From a checkpoint of a small transformer trained on Wikipedia.
Size: 12 layers, width 192, 3 heads of 64, MLP 768 tanh GELU, vocabulary 2886, 5.9M parameters.
MLP neurons of a small language model. Each row is named by its layer, matrix (up: input weights; down: output weights) and neuron, and shows model dimensions 0-127. Each number is 128 + 24 x the weight over its row's rms, rounded and kept within 0 to 255.
A block is one neuron, or neurons of one layer that tend to fire together. After each block is what it responds to, as a language model described it from the Wikipedia text at the highest values.

L7.up201 [142 126 124 150 122 110 128 118 150  69 170 128 169 151 131 143  57 100 124 113 134 132 139 157 145 113 135  98  81 113  58 178 100 135  83 164 144 121 116 127 118 130 122 137 148 132 129 165 108 121 158  97 113  77 115 150 120 131 141 132 128 122 118  95 165 178 156 144  75 128 128 157 135 129 152 150 133 151 149  96  81 109 140 160 147 129 105  81 136 138 166 132 134 144 161 125 113 103 140 143 105 129  99 124  99 146  84 140 122  79 163 115 137  91 129 161 152 100  94 146 152 148 133 155 144 146  87 100]
L7.down201 [103 102 114  48  97 113 122 147 141 159 157 142 107 118 153 153  81 169 114 104  77 124 124  86  98  92 110 127 138 149 135 121  83  95 126 157 114 114 136 129 144 129 135 119 140 126 148 121 143 140 153 166 133 123 121  76 100 141 103 125 135 170 139 119 131 119 165 135 183 135 132 155 183 145 105 107 137 113  85 138 135 149 102 110 112 123  99 121 162 155 165 133  81 164 143  70 121 109 119 145 132 133 119 110  85 136 139 195  81 123 125 133 132 145 129 148 104 135 137 104  84  95 111 103 115 145 161  98]
Description: Digits after decimal points

L9.up205 [153 125 144 120 138 122  52 120 124 168 170 142 161 131 125 125 152 134 143  98 119 151 139 129 128 100  72 115 163 135 166 137 135  95 129 112 107 126 139 166  88 132 112 137 120 142 109 104 135 115 173  96  92 151 126 146  91 104  93 155 144 129 131  86 180 139 140 124 114 156 119 120 114 137 100 116 107 146 115 116 139 129 164  77 113 144 119 104 133 125 100 103 128  92 156 138 107 159 151 128 114 134  93  98 107 162 140 106 144 137 151 133 136 128 196  96 135 123  89 140 138 144  83  88 161 139 120 165]
L9.down205 [145 110 130 133 123 131  56 140  73 158 111 146 105 122 138 133 142 154 124  82 142 131 133 120 106 118 132 128 131 186 129 141 178 119 119 114 130 125 111 124 136 112  98 174 104  91 128 116 151 159 165  89 133 124 122  68 136 158 149 109 110 137 121 174 139 109 140 162 112 112 131 183 120 117 142 165 127 173 120 135  98 125 112 134 127 126 125 130 136 147 132  69 150 137 101 170 137 139  99 143 109 139  90 155 144  98 138 149 161 126 121 132  98 125 137 109 124 111 116 106  93 159 131 163 149 103 170  86]
L9.up417 [118 108 125 122 116 168 143 154 123 108 164 119 143 140 163 158 135 148 139 113  76 130 137  74  88 108 134 117  95  98 108 128 112 127  66 129 128  86 142 107  93 127 117 120 144 119  98 131 165 125 131 148 145 148 111  86 114 140  90 142 132 155  78 134 131 146 140 127 149 118 119 146 103  88  96 109 116 154 110 123 167 140 122  93 157 147 131 151 135 134 140 112 157 109 137  95  79 104 140  82 112 136  91 135 134 111 120 121 145 171 138 150 123  99 171 127 134 129 149 170 113 151  76  97 159 106 135 127]
L9.down417 [ 92 135 164 140 164 122 135 146 115 137 127 102  99 132 131  92  80 130 149 108 128 111 121  96 200 132 123 104 138 132 128 134 135 105  71 130 144 149 129 128 128 129 110 127 181 124 122 119 140 131 144 155 146 131 124  86 142 201 111 130 133 121 124 151  97 140 142 134 117 125 165 103 117  99 118 125 114 177 138 147 138 141 115 177 133 119 152 114 147 100 111 101 151 111  93 167 117 113 103 149 107 135 113 125 144 109 103 143 142 110 121 135 156 104 154 131 102 100 111 155 148 116 155 149 126 126 142 134]
L9.up539 [116 151 128  79 150 136  89 145 140 112 117 139 153 122 111 125 127 115 157 118  85 114 139 129 184 152 149 135 169 147  81 131 105  87 101 105 183 135 139 147 129 115 131 103  74 125 136  78 158 138 130  85 154 119 168 164 145 122 136 129 136 109 140 113 125 113 110 164 124  99 171 136 100 134 160 112 136 140 137 122 148 126 133  98 166 143 139 130 143 141 112 146 119 113 145 113 138 137 142 164  98 127 130 106 114 140 129 134 169  98 165 142 133 107 125 100 183 126 105 100 119 120 141 126 137 117 135 134]
L9.down539 [171 123 124 149 101  95 108 101 124 153 114  92 106 151 136  92 108 152 117 133 127 152 148  82 104 130 104 127 100 135 127 101 137 154 141 134 154  71 132  63 141 128  96 134 125 144 106 140 180 150 146 125 157 137  89 117  83 144 106 138 151 156  99 149 134 141 175  88 123 150 110 143 151 101 145 129 156 157 137 141 111 173 138 123  98  94 189 131 109 144 122 151 176 108 101  86 103 158 137 105 127 118 127 124 123  78 114 102 118 162 131 143 111 129 147 143 158 156 162 117 102 110 108 122 137 121 135 129]
L9.up739 [ 95 147 132 122 144  90  89 138  92 159 110 139  99 132 101 142 126  86 132 106 108 134 134 135 130 140 120  77 140 115 160 149  93 115 158 135 110 137 111 140 106 147 133  87 120 129 146 127 107 176 152 155 102 137 162 115  85 138 118 137 164 147 147  90 174 133 104 128 154 158 132 118  93 139 137 117 145 132 170 114 101 132 113 118 138 152 125 103 149 106  84  73 104 134 151 130 156 200 122 117 135 104 122 116  86 105 177 128 161 135 105 116 103  87 169 113 182 134 137 139 140 159 156 131 142 119 111 156]
L9.down739 [104 143 148 154 169  80  72  84 122 114 102 131 112  68 139 159 109  95 114 130 155  88 127 134 124 125 116 122 116 159 125 148 106 119 106 104 134 136 138 117 135 126 151 127 143 112 115 158 174 156 118 149 140 137 129  95  93 158 150 119 118 134 113 155 113 127 158 123 117 159 131 131 154 127 171 131 115 139 134 121 133 157 153 132 106 157  75 131 149 138  78 132 111 147 161 132 191 164 146  69 107 157  95 130  89  86 126 144 124 142 117 124  93 129 129 158 170 127 124 111 102 133 111 130 132 114 146  96]
Description: Clause-ending comma

L5.up30 [148 119 155 140 152 144 140 115 110 116 131  89 153 151 125 128 161 131 112 124 143 105 144 144 120 132 129 110 103 113  73 123  88 105 122  79 131 119 119 101 162 102  98 122 129 121 127 132 121 102 116 112 137 140 126 191 100 176 168 137 153 153 143 126 138 177 140 144  88 124 133 132 128 143 167  86 126 128 108 143  89 141 132 143  96 152 108  87 131 117 127 144  86 146 100  88 100 152 175 118 163 123 127 132 119 146 151 173 126 146 110 138 118 162 112 137 156 110 100 116 107  87 118 106 127 158 138 152]
L5.down30 [144  98 150 117 138 119 158 110 164 157 133 102 125 170 155 161 110  85 103 109  83 192 109 152 121  97 104 123 101 123 124 134  96 131 119 118 149 154 147 155 149 135 150 111 116 136 114 129 109 116 109 110 110 136 120 133 172 113 137 130 104 123  98 115 159 104 172 126 100 119 137 124 125 126 128 142 147 112 100 170 114 127 138 125 102 152 118 110 160 170  96 110  81 124 111 122 142 126 128 146 116 123  93 125  79 121 113 108 103 127 169 138 100 132 122  99 119 150 140 109 129  84 165 180 133 102 112 125]
L5.up200 [ 81 152 126 135 108 124  84 158  91 125 168 134 162 108 112 168 156  98 150 149 156 150 160 186 147 157 151 126 124 115 108 135 132  82  77 101 169 122 159  85  98 109 125 122 106 155 151 118 128  92 124 132 101 144  76 161  95 146 109 112 116 133 114 107 132 145 124 149  91 117  96 115 130 161 131 100 142 149 153 110 146 136 102 117  96 157  91 141 147 100  87 169 144 178 121 109  93 131 136 114 134 106 127 111 138 109 167 134 122 131 146 129 138 123 110 140 107 168 125 131 155 129 107 127 158 122 102 136]
L5.down200 [119  98 121  94 149 153  91 124 141 147 123 150 178 148  90 129 154 125 108 143 139 108 137 112 145 136  85 138 124 149 132 144 132 175 113 155 117 108 124 143 160  83 141 117 169 134 142 165 124 137 132 140 127 124 156 137 129 173 113 152 155 121 144 128  86 108 121 138 131 107 152 139 123 104 131  97 150 111 129 147 157 110 132 135  80 129 151 158 118 104 146 116 131 185 136 120 116  94 120  86 113 112 136  95 145 110 150  84 118 141 172 100 119 113 116 145 148 125 132 101 121 157 142 163 135  97 192 102]
L5.up334 [152 150 130 150 132 139  63 140  74 146 187 118 201 176 110 146  86 128 148 142 113 155 129 124 118 127 129 100  95 131 102 123 121 135 105 176 136 119 146 121 140 117 145 144 139 154 135 121 107 113 128 168  99 127 130  98 138 119 173 131 140 133 149 139 100 146  77 131 118 173 136 122 156 121 131 116 160 124 153 120 120 107 110 109 143 114 147 104 118 125 131 105  94 107  94  88 150 135  95 119 137 146 151 145 145 123 133 156 111 105 145 151 117 126 130 148 143 133 118 101 158 121 168  93 176 120 159 158]
L5.down334 [153 104 158 113 106 111 103 119 146 105 116 141  98 165 187 126 110 113 103 136 124 145 111 120 108  92 131 139 158 124 140 155 128 157 140 112 120 123 163 150 189  93 115  95 167 107 127  85  96 121 139 125 144 110 131 126 154 154 111 110 153 138 143 129  95 110 115 152 113 119 158 171 105 144 137 144 149 102 108  70 126  96 113 135 144 111 114 133 135 166 125 130  85 104 118 108 151 130 142 121 138 137  94 110 106 137  79 178 117 184 160 104 143 135 132 136 158  79 124 148 119 117 147  88  99 105 119 144]
L5.up596 [135  81 135 133 126 125 181 131 111  75 123 103 142 139 129 169 148 127 136 130 140 124 135 135 147 137 152 119 125 139 135 200 131 110 148 104 174 153 111 114 147 161 127 140 124 181 148 118 134 107 101 141 134 126 108 139 120 148 105 167 159 134 104 118  96 120 186 155 131 145 138 154  97 177 122 165 119 149 128 102 115 116  90  86 141  81 121 161 144 156 121  98 138 101 130 132 136 159 109 111 166 134  71 134 132 139 126 149 120 127 111 136 129 159 112 129 104 137 147 129 168  89 107  89 128 163 110 142]
L5.down596 [ 77 116 150 134 127 144 132 101 166 130  99 136 112 148 115 136 140  87 107 116 146 195 129 135 114 146  86 116 109 106 121 153 137 162 119 134 163 157  77 155 170 126 138 143 161 136 161  95 122 125 108  86 133 118 110  77 146 160 191 121 117 178 142 179 103 149 143 139 123  94 148 170 134 134 121 146 116 107 125 118 188 111 158 127 122 147 130 127 156 105  93 118  78 163 120 108 155 107 130 123  89 107 120 104 128 133  81 126 134 130 160 145 117 110 169  96 101 108 146 161  94 146 122 135 141 101 115 109]
Description: Decimal fraction digits

L5.up90 [111 155 122 116 130 107  65 138  67 129 149  96 146 130 130 149 124 141 141  98  95 167 123 147 102 121 131 118 106 121 137 134 135 121 126  97 175 152 132  92 133 106 101 202 121 147 119 116  96 170 145 131  91 113 131 150 143 119 131 167 125 113 158 148 145 119 136 135 104 118 108 124 145 136 130 132 104  94 128 166 131 110 154 108 146 146 175 138 158 120 121 159 138 106 151  92 112 133 124 148 103 146 175 155 127 136 148  67 146 148 148 127 118 145 170 117 137  92 126 134 128 104 110 150 115 113  99 113]
L5.down90 [114 119 103 102 119 107   3 139 126 128 147  89 106 114 105 121 124 135 100 142 148 114 130 114 161 102 124 130 141 109 145 118 118 134 138 113 133 133 105  95 136 143 137 159 117 121 105 137 166 125 141 178 145 133 131  95 174  95  87 132 105 108 130 135 111 121 120 117  63 118 115 133 162 124 133 148 135 153 103 199 133 127 136 122 134 157 148 123 139 140 103 137 173 144 126  71 144 143 110 140 167 193 143 110 111  99 114 116 139 100 133 160 159 124 155 113 121 168 150 105 100 133 117 136 138 116 136 148]
L5.up120 [117 123 147  94  97 153  95 109 121 137  90 116 157 115 132 101  76 129 118 149 106 157 145 166  68 128 131 145 111  91 104 148  94 153 135 159 116  94 124 126  96 122 133 154 117 157 100 128 145 140 161 112 116 144 110 116 144 156 143 134 134 118 179 153 147 152 109  88 145 143 103 118 135  99 159  84 134 109 109 141  69  84 127 127  90 135 138 134 132  98 148  74 145 121 113 167  98 152 167 109 104  99 144 124 154 114 121 133 139 148 152 137 144 133 152 151 147 117 154 142 127 101  99 143 137 143 163 147]
L5.down120 [118 105 130 121 147 137  43 130 139 121 124 185 144 141 132 121  85  94 114 187 149 136 169  99 135 174 128 101  63 157 140 155 105 113 140 103 144  89 130 145 172 137 115  87 130 137  93 129 147 108 146 100 131 146 110 103 144 127 135  93 101 163 127 139 121 139 151 142 151 132 131 131 142 134 122 151 166 110 109 161 126 124 144 138 103 100 139 138 142 109  76  83 144 122 138 176 112 118 128 148 131 148 109 113 124 123 144 116 140 139 116 122 119 133 128 114 167 113 117  99  94 115 108 115 139 107 140  64]
L5.up267 [109 112 149  68 111 143  92 129 133 123 109 114 139 155  90 120 154  89 103 160  98 134 144 156 115 123 135 138 104  85 129 129 128  85 154  85 109 121 145  94 111 112 137 170 138 118 144 120 162 127 148 143 110 135 120 127 113 105 119 151 145 122 148  91 171 137 146 139 110 110 105 161 130 128 122 171 127 122 138 139 118 104 123 133 118 134 124 127 171 116 100 148 121 156 143 118  94 167 124  93 100 106 151 158 153 101 117 122 109 134 132 124  97 149 191  99 138 161 187 136  98 153 133 136 104 119 113 121]
L5.down267 [ 76 111  94 127 109 115  55 146 114 131 101 115 136 130 104 103 139 137 117 147 124 142 103 122  89 112 161 111 134 142 144 102 109  81 116 132 149 137  86 150 139 134 180  96 200 120 108  64 177 123 127 177 106 175 116 139 131 113 121 127 108 156 147 133 124 139 147 106 157 155  96 128 126 120 118  98 117  76 150 137 140 151 151 153 111 138 138 163 153 144 135 116 160 119 149 154 132 136 126 118 137 134 110 155 154 138 165 125 124 132 139 132 120 125 154 144 103 182 135 114  85 107 151 136 114 128 154 170]
L5.up466 [116 122 135  82 105 121 104 134 141  87 114  98 134 132 135 161 147  91 149 170 150  98 120 123 174 147 130 157 146 152 133 117 104 128 137 152 118 145 110 138 112 140 141 123 154 153 107 152 143 168  93  98 134 163  77 132 106 144 118 117 162 149 118 167 128 150 159 143 122 147 136  97 155 115 140 121 112 157 102 136 150 112 117 141 126  96 170 155 154 144  88 128 171 142 118 135  92 126 161  96 130 135 139 154  84 113  92  97 159 119 156 129 129  95 133 113 120 174 125 128 108 102 100 117  97  83 174 123]
L5.down466 [118 114 104 133  95 113 107 120 125 110 116 103 138 137 122 118 127 102 163 151  91 162 144  78  93 133 126 107 119 157 106  90 173  85  94  99 107 102 116  83 140 111 136 118 145 123 131 150 167 135 117 137  81 133 171 159  57 108 134 173 159 182 104 116 111 134 133 105 128  90 132 125  99 150 144 175 142 111 135 130 125 132 137 108 110 135 120 139 123 148 164 182 144 140 134 123 106 115 114 146 139 105 146 129 111 136 131 142 183 125 150 146 159 136 167 154 136  95 135 130 111  93 162 166 133 122 152  94]
Description: List item separators

L7.up323 [142 122 135 132 114 123 104 147 140 174 153 153 135 107 157 141 118 140 122 114 105 149  92 141  89 131 103 146 152 126 183 154  64 171 145 141 124 129  98  95  86 120 127 135 117 133 146 136 128 150 161  79 138 133  84 119 128 158  95 128 174  79 131 169 140 166 152 160 137 160 129 153 102 123 113 156 135 138 162 146  99 133 121 133 133 123 104  89 129 127 139 111 167 109 151 148 133 101 163 116 101 148  97 141  86 150 155 147 138 112 118 148 102  96 150 149 117  74 150 137  90 136 111 134 113  92  84 131]
L7.down323 [145 120 141 114 147 154 119 124 109  91 117 171 141 139 142 158 153 123 140 143 100 135 134 124 133 105 141 104 108 151 140 127 101 161 108 136 103  70 173 100 130 110 123 129 132 118 122 147 120 115 103 125 140 120 134 119  91 137 179 108 113 174 132 132 122 132  99 145 174 116 153 119 149 178 193 135 148 126 154 134  95 118 128  96 138  86 134 106 108 146  83 111 176 132 110 128 119 114 113 123 125 118 105 143 162 118 138 112 158 148 106 157 114 149 154 120 156 117  97 113 103 154 129 147  97 147 167 126]
Description: Mid-sentence commas

L9.up50 [ 95 121 135 138 161 106 139 145 120 136 179 104 130 113 138 151 130 136 122 158 135  79 100 142 132  78 144 135 137  97  95 152 137 150  96 159 117 158 132 149 152 139  85 101  81 148 131 141 132 112 126 140 113 142 141 118 126 154 136 130  94 109 116 118 134 104 104 144 166  97 110 191 134 166 137 105  94 119 110 116  86 137 127 142 138 175  92 135 153 157 137 126 130 149  91 148 112 110 110 151  99 135 107 104 129 157 125 106 138 101 117 127 141 112 121 154 109  91 128 107 155 122 148 155 126 133 122 135]
L9.down50 [149 153 154  82 161 133 154 127 104 119 116 118 105 129 146 133 109 147 113 179 117 130 117 132 149 175 115  88 145 126 146 114 131 144 129 131 142 109 144 142 121 145 126 171 147 150 104 117 164 116 195 101 116 101 152 117 120 114 146 136  95 112 121 147 127  97 104 152 104 109 140 107 106 181  84 183 129 156 107 148 128 133 119 161 150  92 105 146 114 125 169 109 130 117 156 104 108 129 118 116 154 109 119 137 124 129 108 157 120 172 145 118 119  99 117 111 107 100 126 114 136 125  71 126 127 125 136 131]
L9.up285 [121  99 148  80 108 135 114 155  92 100 156 129 180 146 112 112 142 114  82 127 105 133 137 146 112 112  89 131 130 156 133 129  70 120 155  98  99 162 142 116 144 132 127  89 135 103 139 143 125 108 141 141 148 126 122 162 150 156 102 111 176  95 134  87 120 111 145 120 145 106 127 133 188 128 168 120 155  86 138 101 130 129 124 129 109 132 131 159 168 175 111  94 113 154 145  85 126 148 122 108 122  75  94 115 157 150 132 172 138 123 101 158 112 135 132 120  99 151 182 131  99 129 150 153 126  99  92 138]
L9.down285 [125 114 130 132 140 108  90 123 159 107 130  78 167 144 135  95 102  95 173 139 111 148  93 160 126 133 133 102 121  92 105 128  89 129 109 156 137 113 161 185 125 154 136 149 130 131 114 102 129 122 121 152  99 182 113 106 128 110 148 165 110 112 120 144 108 131 124 140 113 125 132 132 114 163 147 138 155 106 122 143 131 126 131 141  78 138 127 104 188 122 118 150 152 120  99 137 131  93 149 100 124 119  96 130 117 147 126  70 131 111 125 154 146 176 120 141 131 111  93 137 114 103 107 120 101 127 114 145]
L9.up472 [151 133 142  99 171 129 131 119 143 152 129 136 111  97 112 105 108 123 129  99 178 141 138 157 157 115 125  99 153 118  94 136 136 111  95 121  82 159 151 153 105 185 119 133 135 129 113 115 116 170 134 159 108 116 149  93 130 135 149 107 117 102  92 146 125 121 118 142 119 150 156 111  83 125 132 145 133  99  68 102 115 145 168 123 178 176 162 136 135 148 137 129 107 103 129 111 132 157 154 128 125 144  89 157 121 171 107 140 102 126 136 156 113 140 105 117  99 139 135  89 141 147 148  89 135 113  75 132]
L9.down472 [123 158 165 115 149 119 121 144 182  92 157 103 163 129 105  94  80 138 108 151 130 110 130 116 110 148 132 111  91 142 122 136 119  99 141 116 162 131 134 126 142 147 154 121 127 116 134 158 125 129 155 111 143 129 130 116 147  94 123  74 124 132 144 117 130 113 140 105 132 117 153 120 142 131 137 132 168 142 120 100  81  86 143 119 198 160 103 123  87 116 116 132 167 122 142 123 105  97  98 130 157 146 155 154 126 111 148 159 138 118 119 104 127 146 129  91 167 149 108 144  80  94  99 128 150 110 112 161]
L9.up704 [ 90 127 146 158 132 120  90 126 166 149 155 128 159  98 134 109 103 161 105 130 150  95 142 102 124 107 164 108 138 125 124 105 140 127 111 124  92 132 119 110 131 153 133 160  69 147 106  99 162  88 140 134 126 133 153 137 124  94  98 136 106 105 129  52 102 109  72 117 131 157 129 112 134 143 175 107 111 111 121 103 142 121 139 126 151 128 141 107 108 164 174 121 119 142 124  66 154 132 137 110 111 140 135 114 126 150 130 119 118 131 160 140  56 125 110 136 101 159 142 138  93 162 160 136 134 106 129 158]
L9.down704 [110 125 136 119 101  96  81 125 103 115 121 155 140 167 130 151 124 150 126 117 104 112 142 108 117  98 147 131 132 118 115 114 134 136 114 110 165 124 121 168 164 126 159 176 106 140 129  85  95 121 141 158 117 150 109 125 118 162 163 199 129 138 121 139 145 138 131 147 113 122 156  91 112 124 126 145 141 132 121 137 154 126 115 158 154 119 110 126 128 132 152 104 155 133 170  86 104 103  98 160 129 168 142 123 106 132 123 148 151  91  96 160 141 139 110 143  94  88 133 140 196  98 113 145 129 129 114  89]
Description: Start of split tokens